From a checkpoint of a small transformer trained on Wikipedia.
Size: 9 layers, width 160, 2 heads of 32 (1 for keys and values), vocabulary 2048.
Architecture: RMSNorm before each block, rotary positions, no biases in attention or MLP, untied embeddings, normalized queries and keys.
Training: a variant of Muon for these matrices, 3030 steps.
MLP neurons of a small language model. Each row is named by its layer, matrix (gate and up: input weights) and neuron, and shows model dimensions 16-143. Each number is 500 + 40 x the weight over its row's rms, rounded and kept within 0 to 999. Numbers have three digits each. A neuron's up and down rows have the sign that makes its largest values positive.
A block is one neuron, or neurons of one layer that tend to fire together. After each block is what it responds to, as a language model described it from the Wikipedia text at the highest values.

L3.gate358:548385491511469530451489471524521465553496464520461506555491503476454501538580575451491473503522477474444530424515573474467570470475582477517482454457503562487488507538557521445412488440516557537488514489546550411499487486515533502394514558450461505528542483495424542488474480488447410492485517548499508421523509537531515526512484437484455553487557513476493470511475440495568546559501
L3.up358:555472492515492479536542425451562542511453482536443619474511467510489515521578569489549557481471464484557492468472460511453514525490527557536441516468522586468506456515490500496485510498551551505467548449516520468546536503530509497453517492564505461481526512406567566510419501506452424420419578505550536497462478504447480475486541502503464603520470472471541572474413519436494489565491
Description: Fires on the token that continues a partly written word, mostly the hyphen in compounds like run-off, stand-up, middle-class, and pieces such as Rep-ublic, squad-r-ons, reservo-ir.

L5.gate60:565446539458530510513513542550442519500523507570508487456561496440418524473569525527517532504471475498454548523480451488458504461531465531550617475469487524479450503425473538478507478458508525563518440522573501508508494542544517499610478524496530560543543520487520551529504433474422529529459522462464479509516489452503456488528524479444493516520545536526487504488509444499497537425486
L5.up60:488558487498529494497515559468386559461590470522573508477442537503523496471513494528504452564476429501461500543469477546484502519501592565465503470547444532503533572550491523486483450489472528499552518530526536523542501594491464560488524571500517525502480582537518456399482432519495534527495521534447460472514545474461460501532500506485481489505487501496509484528470552496390504501501
L5.gate74:526386541489557534524480520513490425503505440422498474547546475513496473488511545583452517534558482485417461551465506447510496527463488558554559484468518540494490543523449461476486491467419539515517495489518471425546542483533474511440476506567452485491552522568501439444562508488445476506477483500522449504479487471435583461449471554462578490470550518492489512495469492462490457433511
L5.up74:529536461542455559485517483518499488511536491509552460412506469527477514473383541514478491471532496482515514606494486487475543490557556417534442506470490469462461546485482468526554484465432545472467472525432441474511526540562489453540499500526529393450498509522493514445495645481494520496507449426505525495510470467535467515523407481468527535546479487423482512468547478498503496444532
L5.gate92:555450472478464533511490571487503460461559553455504540511513465540545533421521599505421476527490468439432478474597521472483502537472488499473526545482421439452466539500507465500504470555480459548545435517481433477556501485394435513456508535469502492611526511512484481445479482511481469509444504545495461441514566401475511499502470512455491482481554501467529463432504459446517506446537
L5.up92:568431564496513462516546519573441506473502471491449546464509534595547513492570562491488479531553409487409434467488528526492486526475460439517482504544469461488551524463549533469569519535496452429538534484522472498489563507504513522498448476581479529488523465493517534502601527556502532486520511520497498507484492499462535394486498460484528537472467514486502497442462507380561453473501
L5.gate147:524420478492543541382553498513429561532537500501525507481471457527403487491573461462528550531555508577514517532542519435482483468591579484526497533537488479502554530533489543535491484469388515466474477418445541540450470508506439550524465452445469423504531519497512500546549451498523448487499512451504454472460477442512509525559485525476466505501492369529425500491507480508536480468533
L5.up147:524555502466468444480521500411445541492511522491479438465519519475487545459466530502497545548512468477444497475441521450422455420532523603431486507433488483506536518517474450500522534482524453481506490475536519474486433553563549506568455531510473499474443500473461472527535560553523528548540508515580490476489543534470513482536575522470506544524552519527576465564580514492456529623491
L5.gate173:515510530560411515544410482601493458494590480497469506466509506533494470558485539508561480561529509425443540519499486452453500501540476480451541520541458493520466495491521525519556567474520560504529465444478471506490530507419507469503477510515517528514478490480565540489569427582427555503469522478453516475505498455521512487490382505457502462549444487483584482489530515546477466512499
L5.up173:479502522484468569429460504564546434471530515511481445539586474521495482452481582500496451585546523479515607501464456515499468514481495415522529510439501580545521521507506495489499488517472550519483503523538496500473503477556431520448433632490491524468516476590515453462490517552440556456437509490478490529508551537449538495546463550463438500492526516469418494572489523479542526462557
L5.gate179:549460553484476521485451566569469458471533523544480523472477520431453539520514495511469507570472481483456425473487516521500508533492513507511441479476562470545514492544502502514532486459556559481490411455486471596504562544458470582535521489460469475505466460508524477525588537486464618516494454456520477463518501446494380557461518497523478456563523475507480402448491438490477482441540
L5.up179:499519482597498511509484475468555482500425468479497514536470496480511571465533544508454461504498469486529486482536478504409530494530458450484490467532457554449512367496558435481526547519480473519530514551525600455466446402454535495477526571581482493522451485554452471545501562437509459494480505482448506468458516517459506542525547532611482471533534435451507495492503474576461423447517
L5.gate190:531545539528431462475579512441518536504539509539447544452396480589484537526554464535477510459540494492424549448457474516478474524480463486481606475494480528484462469474474465547493457543501484526480462497566513526521518497436520486479480470533477519497558521545513551523505610483493518441517597463465512455501473515414551524492478519487520475470561556552464615477521523552485510516561
L5.up190:445494515430547484546536564511456531550456483496436529532604555548524585492455541538476540508459433538568522560497506449510490499548485486437421504563525516519494461493466523519453483466499502526469518547471482497483520440576511465528501580494503438528493465489492511558513517503519477508429501472512520411538546488453527489485461512474559506506411469529547454540551512490508516484403
L5.gate194:535499498440495460507524574510472500480561514557506456442491528451486501468525543542536561598511482553533528532451520586555538507475525434522496482562508513553533540420493517511504500550492494481540524523397476519470546567494480549551520439470516478495472586583444602573516516469510513502517478483478489406513459457511519432512526505508471533461515491584488532500594512487461436495533
L5.up194:519537458455497479454439618517498484556480532474564476489517466505482511445493551512481507496527457532506548494503459470480534461492584491466528485569452524499524560413524502421480511551490489526533450515474462522481459560490502548567473441506491450498478501512440507517500492493546592507437496569484518507495529465454487450491524554517572551536479522497532540542535486530497508557407
L5.gate327:466439560472493507501529486478441466507456435501427494497511448509457571514508522513503558417470396454487488452462513464533487509501538458507469553595472469491521502483547573467568511487444419432477432503484516481503540489518546542546463478517460558499470483475455469596525483469496480521508470545513495434575543482468458549484533553487516549593511543435512488523454507494463429445478
L5.up327:496530492496466457452544498517444568484473501489446442481463421539476490493452496521542479575525485545466534542457476525407584453531505526519557468553468518448466434443503426547432516474454538437445475497503493555510568493507410488528502444545502512545538518531539492528484520447462497499551480497486521424591509477564530482489454450475502543454508472500522490487474423482471504575573
L5.gate332:576471521468514531536457482508507550512567480482447517484478580426514500536531453449452491504426498538490525491605488426517517479534534508501519457496483523442506448432554440477518522568481530484511553549535521519516572504505515541534499485495416432459528447488548557518531502550475473483461568562524501550468474447442550529556523508451504480474510506491505472472521476506513492524514
L5.up332:539524492565439461513494565498501547552520489534463540507435469526500523475472481533542559460540477512519572510488518481528418542471473572560485483533420445511444497468503484508485490494405498534511487507440536496492490531398560476494451528519570416542549486528458534529492561517582567521483496562443469458514519498453489408482486478512487494463557501539495473509506514482508475423492
L5.gate342:547526530573481453559465516476461458510445497535535492493435513471465468551464490510537540553456512495436568465556465508553568476483475517529564494511422562475499477502574571523452496498495534540451498525523529439485533467560557473421459454537446544490544432486470487457468533517493585480522579508554435508513494551484543490469476540483448447546476484581559517547571515540498515505536
L5.up342:574456546575447414517494502527463489583471439459523537550539525539471416433524529545498469481477530432479485444443605553426572502522524434421460530496502500492500540533511454526478452479552600504488481500496473514541482435557522484463525557528468515503508558519462581503535560568482546514520532469479464516545530458480555558553508551449517427531488481512497505480520461474515499461512
L5.gate375:529388489484497512496473485521396429448517522519401524455482460473518499548543486511468476510493461491486537544472457544400477452570487472522570444488433508520472547493513509487609545495522468470505458543531477475522579516519484486500496562509478494455452480478519450524474483482486510382441421440491499413542454475483470523530444448528525509500458546515504416444486429488470505479506
L5.up375:518403462504495480475538559465447520488513552574523474430468566535432551505544497470469480522458468422496564526521533507458506512464513495540530543427521445499463420461475485437483487448507478502434546466468530541501503540491502494504506528509436511514607434500447516487458491549429538495523482479435545441565489499500491558514545463428570513426512540536545511485494522509531552510546
L5.gate397:480484542570463570482527534436409473485463461556512485494535516463569476494488455519465484506485457514484543573536577510482499438537550451488494471479528500454538407494535546511538508481510556471525576452471471428474503495471556562525474489545516491537519511455556530522517439450492491481541502517561461498529553443459455573512525461528511502484534554506507517475525459429485478536533
L5.up397:484485516490507448499460460504453500524541495539434496422371483500471482507488524477488524444466435472474536529439470452519483474547490576448508489510496487547462444490553503484494471512488504532520443548548493466495540577514488607497506502544440537520477532484573595521665504555484489490519514480509493472502517541493484498457412575530532468437530427541464503467463521463482472456582
L5.gate456:497329556426481411510546499516430566542530475459540533496531499554490545498444532484474441512498483515463533494487543578456500485473521525498623478512517480497518558496521460539515516446458513469464531525467533482568504542503507596552441488547549518525513564523486472478495470493488469564479480464510514583509480531428512561468521502438503517527511488514484564513495483528449516460485
L5.up456:574385603452479459501530442503524527508552498488541489507483517398503520434527486473509504506482446449543490570470414525503480562474522474487497528551522490508516454524412565544499456551516456537567475506524536533401494545492482512554482516486514506495512504503502428488496498527502471525476481461538474545465582497500528461502463441471534452466485505453571500481557458520485393580417
L5.gate538:512390514548492470530464467527499490562495464459415504504479539471529568501525503447504532464521486426481488482564447517568461523508498482463538478502481564492498455431536539497545513511494548480526505469489509513504543538503429532521430511476424528516472490468379451495494558486577501451492444536468530456545450463508532480486461506454514465593453513459601483487506519465488593461493
L5.up538:452457503486512491435480535484435513496468466548491530545522440482489492513508538498554515521538548435458535519475460401518485479451564507476545441496469537458543593510534488549493445419520506502456547577493511511490507512571505468555539520515463500513506471462522449453428456509495546467483470535432507452501584529555477570526549475474564461485467531487472502519472527466499501488503
L5.gate570:487435521483464451525544507468514542553501576510420466548591516513537527508496528490485560459502455533486581494538520555432530434483474497428526451434459539525503538457524452506525508503591563447447528531494495519538449506479549459513491472463514518460499536570473471426502445507528454487507540553473529531422495406479506596502541441463498539546483519506537557511503479498507569439498
L5.up570:543443542522428482510456385510483557545527484494606518529572475476572485487509404495493489466534506565493518527443511520487447489497458473521588580515535531478538455475463557477491589503501520467492486489509486503487463516515483479479441548453507437470448497497442437475453450535476458545583543532516433523477494501474519450535541560421591455538523497555494503510571498540454515509475
Description: Word pieces that start or sit inside a longer word and need completing, often sp, def, dist, ff, as in Sp|ouse, E|sp|iritu, a|ff|airs, def|ender.

L3.gate69:528515507602426503456503455549540453559590506520506552478504438411489445472517447503484481539468482476540547525459517409504554570511463538483529532516512554522455522505461473484471450490527519602537554501508537493525502424525491460510480534534549523497487497531436513496520449484453507531435389500487449517538471383515505492445476468464503465534447529545521448461557539570450442478458
L3.up69:540525459482467555428540528515535533519553489475529474446533497410457489461505508532536539562509458516412547460522528538544461519445548511523557420533501517500531515487386482539507569475604518507562489475521583503495541425507494558481473505523453495473523488485577545455425412529501490471483478507520557495456477483507519543454531433487469459466461545557401449487492555507501563507538
Description: Word-piece tokens, often p or P, early or mid-word in split words, e.g. im-p-acted, mult-ip-le, P-olitics, Rep-ublican; also " of" after nouns.

L4.gate31:478500573468410563505519488563499636483485524515550608527433486463436485572501476580589475505559567537511535468428511475481468545596503545504487499502530503447532500495461413490534549509501451528529458479486492509530536489511540511467518433576516491530557492499482503521441469507472535528536507535483491591461486433524447514500408494498468532426592481481548487475482521475489541531532
L4.up31:518523511481497477527549473487573507515417452490477536475477537517474499498575542485522540622507511498458474431476502514532483509461562499479507472462462516502455530464472498555511485457483481479444531513502514495508527483484517576492504408616498477569532457485523451579536525501476526465452542510456539475508494447478545386484507449513567536487477416509519450510468555511490525465545
L4.gate115:407438512445475475494466532535485478512490558478445500460539490460580506474500512521557477490530465566460494520571516481444517502474540442418519451456404534494557472522546507415454434518534539478433479546388492493486504480533497493545462436540447518519440531539454519506476445439489563527430492528477489512457477456542552478532531489467485451484470475500494505474479491484531533516465
L4.up115:476455523523500503462594562458515471551470500498488480400554479552444419461504524510531482520457514450555556456401517511484469501402515471496526562526531486514443557511565485508500470504442498516553521524456433437475463524516517524508524486490535493619487445543507491507461431424516525489518493491485518524519457476429569516507520474494519460502496485500525440560484478458489518497522
L4.gate488:456439535591485477571502488527506594504517531458482529464522476505486563484482445557534518536429509420491497464442511488439488447530512539497489482506455562542518442476544429505488517499476525427509461457567527512525516525451529438519508480494486442507493457528537501547518528528483518425444518450517520486584528487506432437507569498504567580484553484499569410489547472535499451489504
L4.up488:520505456491458440529527415475515507484449597479501499528532550479405491598439544536504504496491477471560526501509511522490493433462508539502560504479470459430492520526515483451500504480529498431520500461495509508505528496427475459552508504489529564491509510470450457501527480505513499520466532542515519500595519442524466508454544510441527504532471505594560508533417511528520495435476
L4.gate563:473433512506508531459489547417470454535514454473512512491506510469482419479514469518428455526492481503479503485515499526614515481494428516503495513416506537417511477450488418366468471471520543509519528449545504489477510525542529504473515452422488484481465489561536532611513553479490510458495536439477485493474432439472454602514463486505479496541497502489504518571539434542450568538450
L4.up563:543558447530467526610550465456605529519539556498507492548455454464445465499522600413506460521495484501526485485516503523498495464469440488437485518422544475522505545506522430420526534472460494506516509478470543499545511513495427530439483571468531476489570508467477499496517510522459492546393536480448515592530440526471536464436483548501519480485472509483501440510500496536449532440539
Description: Hyphens and en dashes joining word parts inside compounds, names and number ranges (Grgin-Fonseca, one-night, 10–31), plus some mid-word fragments.

L5.gate76:484451442454504520449518533486513536566547473484505506476583513424532468443416504489440487499453562486484543559504421506551461466479531501536517481502437517474586488530488505450423537487478529514497514519518497556480513389513448437487436523500407485483508497470451421529490436509473497481497536509479525473489454452506473537529571509498495478499554523433538473565543499487479518484480
L5.up76:473547552584503449439513527513550537514455513495492501504510542535483513541566474487470467490521466528451485505481492478479444477549495517586443526505425523442546473534465534488465522526524447471481492423509549483429419469567555472492483548510453491545533412422448476449509478476511502463504624549465512496598580400487485497463481468506414488468545565491501480426454536454530544476504
L5.gate107:533465479458490452504605482522440558526483495461430512490460502557527534537522471478580515513586527506561526499483447470389455444497503520476493497524449512503546488502553415442540460520487393491578465491461472457503496479495509483518533546437465515561503513544502540538488490519501538502517495516489450514490510458463545511444476551445447502459546430544416512581455456524480504457537
L5.up107:474528433474530464533451406491479515573527535419603439528539490525501482482483539462495531516470451476551448531491473390572476569515511439481490511557435493565492447479578502470505432522444439463556503475539484482463489538565447499514529526486502523507487458526484541507483461480529574547549507532508451468525496532403516482520530543417508483514491458501535478568513514459464510486500
L5.gate204:494545497499458522436517499492493513562470495506513549500483470409484488542486470505418445414493520627475464497442546530479506435567441571502485519518493463492458466521550478580505506434509522443474556507437499484439520468549474488519455538513542420536501432544529530513474549501501564514495530556600495531498494479464425487547516497501501445410516480422489465496437515522475518485610
L5.up204:517592473559486573465462518460544549487477477477471408460517538561530529477503459465457503503491482609499496498499420456435478529434519468442496492543535435481501466481537488537509476470507498557505490615596522443522531530497496503547509494484444516499459501646511527535517516483517456490495527438471516541569487455447515495516492468509498407529494515487562535518559533469496546441505
L5.gate245:473371496496485555512547505453547551555428443438495511498492517441466565540518481468566506494517499516531527490456470501504522519512539493445443450478449505521493488435498578479451457486491466552516484492499479475499461457485489540468508514512567392561533477480498552473522504519584552495514537463473471521460420470511518505472462551541436534519509443427547471461456475440581507500528
L5.up245:525501486512492518521449441441558476550503472460467483481484540495454504517513469519481539490475465525491587543434471484447452467462524474536499480518455514436461464465511474549548530493408565506476507451576508461533551532409486529384518405492440478532534523463550533485529485459498463440521502557573443493518546454536471522488599465510421552420542633471481454463490517505475511522552
L5.gate309:460493494506484459540539536492568502505477488495525469557549438487485440487461541469525525568509506421501456488456535536495446460441449497473501495465505526560497501522482581496438539492627451427448499470478504422467433468548512564502543524552421481536506502488529501536544496507484505475528542507515512535475511484493516601538545437451532503514470519518530454505542513555440478491488
L5.up309:524517456488493505483455519494505524508468535505551472546554466501497463524487455547586488497419530431580545436445531450492583443496545512516540487457480478508538524513502459452331541446535485488466480486486544464467470494559498556467514446458520478505505516490525450538435492463514490562491570549525507491488494549501530525469512465445488427536505430503490494519500539438443532545448
L5.gate312:523522520467441461567437474489414487553542445513523481510507468465519488531469491452511432528459451526505519531524489485437493453488524595525481527528512527430467534583551485535422425524460519397492500468476536535470528508518485611527598451533503506460521501475494533529541480535543504510502466440483487460513501486529473607454472555508503527514536468492460503473532510576460488513490
L5.up312:503564512516504503495495494507563515488502590515495500453461483452562410563430595582482490484521464513504510432514511531437483542500528519456458485475434521510487506496480481552484541438435517444490508482506542490403471517542522444542500548501577456492516449578444486510489530495534527551490374531461510470515570482439498445526492493522523478559460477484476465501510496440460532485491
L5.gate348:519543535489446493503505510441475498520465549417430529470553543541399472492509501557481485491547520483540501517469537457503410502564624541582403517502598561523563459457500462494500519507468457493503513455485501463477453471510512574429474555514479480493522473520559543534525538463576496505450515499503521464486440543527448486542456430451538452434503454485551471459479483533413544494485
L5.up348:453551550525475550569463581470548487494420546481462479453507512478496493496563543449481483510398489463513464486504461471469546460437493446509528474539440601481463531513446478515491512503477530438513481536455513569474556460492513503478528476610489507491611569471531596531520561513460493520439497470514513511501568424487462506468487446554474539538525504537484483476497433549487462462509
L5.gate352:507474508588513446488503492488488503523511476496568523498502487562449510499511504561525519507477488474544505512469513551442437419450500548514481441483476561533408544503527505462457455571481608511419572519528452451489494513469585521492442564518516486474488520522485504516475517567469504405470513509492503505542427412504519467497463525462493482550515424447448462460465458503492569531477
L5.up352:549479498452558545561468470520522457526530405432448485470532538475551506517541460519497574544522558434478551450505492492539448442475523494491490451488470476553537514492511523574473487536480481478484554491514523518522497434500538488491486443566541455556497520524465506502442522444531472469350432519460465536529467480338569514539524471517538482505501491514519487607547485486443454480535
L5.gate378:486476480505507469469443563472560520552435509488499475537525452480432486483569474487603533560485534477490481510565538466459487505509489541564460493421504535464509462556488422483484435483455552499434429557497454532486430502456512466438490467503480449538510591513530465502538412498565514469410537468503472462508502458575495495491549519455428488497530522523482486483492477484467488509447
L5.up378:543466500429529461481504489500501459471451465503544479494486482505411521517513543489489461522472469522538430492448483573534502413549545471514494500501451528444451488470493454507579576487440523469517585469525462523422381538532495452519487525531543430570493545446514475509479516492501428476502485486503551484487503395487537447537471467435544519501419555493585462543518474516510472554457
L5.gate437:497490455434394506549465543506482392579394479550499502535512572473491503500502492500516491499548478489473504500431551521468558441500470518542479554480507468505503595553565481444481493451425443490479495493542498469513518476521565519469492491465454468538433408486500457526533503481530503483501517436535510475502460494532468514388484490494540531497505462406471513591421503431561469533509
L5.up437:606472518492520511518526463550531431544553512488502549470432475535517488442490497469451441534476560418541525577428491554502523477564524511507517526472461561523607514462573494511467510505536494458459541536540426497485480519495470469485460575491499574468519552438495464504513556573572493514518466504549498538515446491541517543523496499498506444485534498521485478501468488537580564488504
L5.gate462:512487475454525484498458569488510517473432511466515487479505526478385551573539429488543487525483467571480475580497518449465483445533510553550495496488489543500545522558539508467506499567486518457497510530439449541514500547461485503508445515559375434500449497531436524504499436458558493474490537499479539487646509482491529537506494490424537526540488511498480414486513501466504541511438
L5.up462:538513449457582548530548498476451496500520499442519547444496440377422499539534446526493514520503551495449538485525432452414499476467458543472396464478504475484506491501509472527427508476505518360533527499548498439472526411480574475561503568573452546554458445481499491544533505507509480522494480497532528469491477537531516542501519460470494511474525506511537497517459529432456555495579
L5.gate468:490514483448514446480475527450573526516510516537518522501442484489423461488480510479497527499515492504454540610492529502475484514524531527543494358439548500462564488459528576512530520506504571468475463538522476489583576488559535463544500497495388466485525539561518518557500484483498452514523494498573489547486524484496519469483478482442508533491430624477541502514490455477485435544507
L5.up468:518445471470496483517443501477529505482421470499545576492534489504490508410498507468487569466502463547484551532498462491537468499516484562475478441444553486452537467462496541524448480481462546540496475444459472459511488475592493437490498596475413454515573469494486542466538560530528485499453530435451502471539459409506502522511545549507559477446470520447424523572540536505522498456505
L5.gate480:509508456552449468460433548505495444481494461537432478479575501450518411534474494489491514507490472473462520515492495508492356566495384538489523463453475540399496494468482450526415452474450563498476547503540472542477511507529505494541475500462468505519536495500508505538518507539512518520469451451473499549451507492490460516505537438443530504468512519453578426520524521516456469463525
L5.up480:490482521505493563432462543536468498478529487431487523528578453432490561532454520476507523537480509495546459433489434515524491540429437527517517452509483555407547466553596472478462459499499515485548489486457501530515522477549433520485519571483448473515503510488440453499516548421504587450491620464488523454567447471472504442522442531584476506509513492471468423565558520522467475473490
L5.gate511:497567489526528453503579472564520433488515529518550497441498440510446535516567498525421543444512498611459531558448556470491538508483582513542478520520486529421513398477519527527494444537566501480594524479476474452474526493539549495470508508592486491562467535516492521549502468428440547518479448483496498524480525471485442492524549470495587477479497601508495503466568476539472525534534
L5.up511:415457420501544452550587522452447528530524484494521533547500490502478481490461569521533545482498485553448582526510516492491493494418452530478490507473474491502536545522465452453550488535497485529574564500501518517538462487507462472537504483500505366551442510480384461496513529487549471473516438579473472587485463511479444409529539579485430561468537533422531514474522531457593501482518
L5.gate534:546485495563508448614499612516531551551472495517476458564521469477533518523533560497500463520480518505517491579534568448527511516512521529500431422511482530588529525550532505477484489476490449426470467509526475472533537484460512484504421502541479504523510463511561497488498472514515556554525476488541454440508524474433540462539478472505554494518491530481450471415459494410412474503496
L5.up534:480525467541475596504554607490511442469528546520536568533546521507475526492550442426438526436486501539537486441498492524453645495452478527508520471463507500485467506443541436518470423499479521500488458509568452510526526511549532431472498510515529547525408573535489445505531486497516462476502529484488490494461564522511533525458485575492481497558524493440513518499463444492511493510550
L5.gate631:513520532417448442474498505474496608465575503452507490406543553543510538505573476487461538509502637516546548457566519516461562484494485566516516425474478495552503452481534531447450438521487491487443520514568437486438457506507528538511498540497438503487514491540497516498491526464506429537443506447545529535478428455505508514533487423399438492530469513456462455543461519499434495473545
L5.up631:546527612487516471535553526447498460516498503542552502541554509509489522470601544499489531457419506437502524458520476498483512532509585560525473458487464532533450518451571478493485442509521428484505489481508484571519487441576547608508513494512524474540518611529530473558545519487530465482451504499534491555526565493542542476478499422495549471475476468506476444540482481492449483516502
Description: Hyphens joining two parts of a compound word or name, as in German-French, middle-class, Paul-Henri, re-elected. Weaker hits are word-piece fragments inside names and words, such as Gott-w-ald and A-ut-onomous.

L4.gate63:497546448503506532534498530498467531447552507531518454465554486456481501514400525510453440495513504447521545463551447489454553505516576648528492544490555456489504532499485488485508501508492497456568522514497455484513465536467453429545535582483494455487519475485516513494551466526473505455525564415475523487510533468377519470600402502478574534457501458552441535432472502457462533560472
L4.up63:433456544477454478445491470530523544514540501517480478440482539504507456421505488494514510524540506488457522565447589490440448470542464526459507513519476484511563493457490547456435434459472487508521508552522480520570450501477530468460420481460387527653523489467391482523481526582503566497488506494524511495546505462502512480483492412506443536472533493521476478485516483551560521448456
L4.gate72:486506482515518472484483562466458550502491477490494496432476450542453504441505556500496486494480556503580537531507558534500498520536558480489509457560519472506578467539558587421473485557549594533546490428495534445510510450512478522543524508467412525478561443562525450487532502590445513497501572466410477534511570487412474508547432517486540509542530505540528467458533541476493502406480
L4.up72:584530511480452482427500422512460492483562539504473418526426500510516487482545488473565529497517447486517444502476516570515492554437460510482407499506435509488499524541539530530508462545499475503547461429426505533502461605493452471481564568503450459514466540485497513501499489533513530425512492460532452462493508551450537505476518488513480481515447544491466524477510544534498422465518
L4.gate624:507485533580501429506528512498484474523495511556508482553495498535499495468464477569476466457522478563452524586460517550467467474493496519448460504504531403507433468521528478509532535596524527531502599429540500501524492555482430498542469460470517464496499508424531508586431534542436496457506579556421512523484525542441462494535511498476519476522512506487437517509526466386545412453481
L4.up624:494482472525493546485487514436452612476574460514463514484463476547554506470514502463497504505508552507526494546489465511515511511605488566494490434530519431618507476589505535508598449521413487539496530447486484476575431480540445588481472483575503469448499513526550514515538485475502481517438545504511528512463471526471528445497488526423537546511461417509506447473571466484530466516503
L4.gate639:535495540519429433552487476472473577478518472510486460511524475542562578512530444476448501508442539478557407503491540432420500501408446588517537481566433435452525513532494548435505480488524428484510492479490515518562492485481455579543519471569577549535479552472547535469464524520454495480578575511462479480517570485472509509461463443498486495474487461480436480519488537542488453460458
L4.up639:511544578488516515539628524517478495496530487574479466539472437562521552504530556510486507551460516498413379550525565464457503480497595552496524479435527510528554548533591564564496438493521446532514501477504582484525519526504442485486448507462477518480457421477537497514563504526483553466480544474511464482488557504477541477534510533497456492457472458557492495479575515517505520471505
Description: Opening or middle pieces of words split into several tokens, mostly after "a" or "the", as in def(ensive), consid(ered), exp(anse).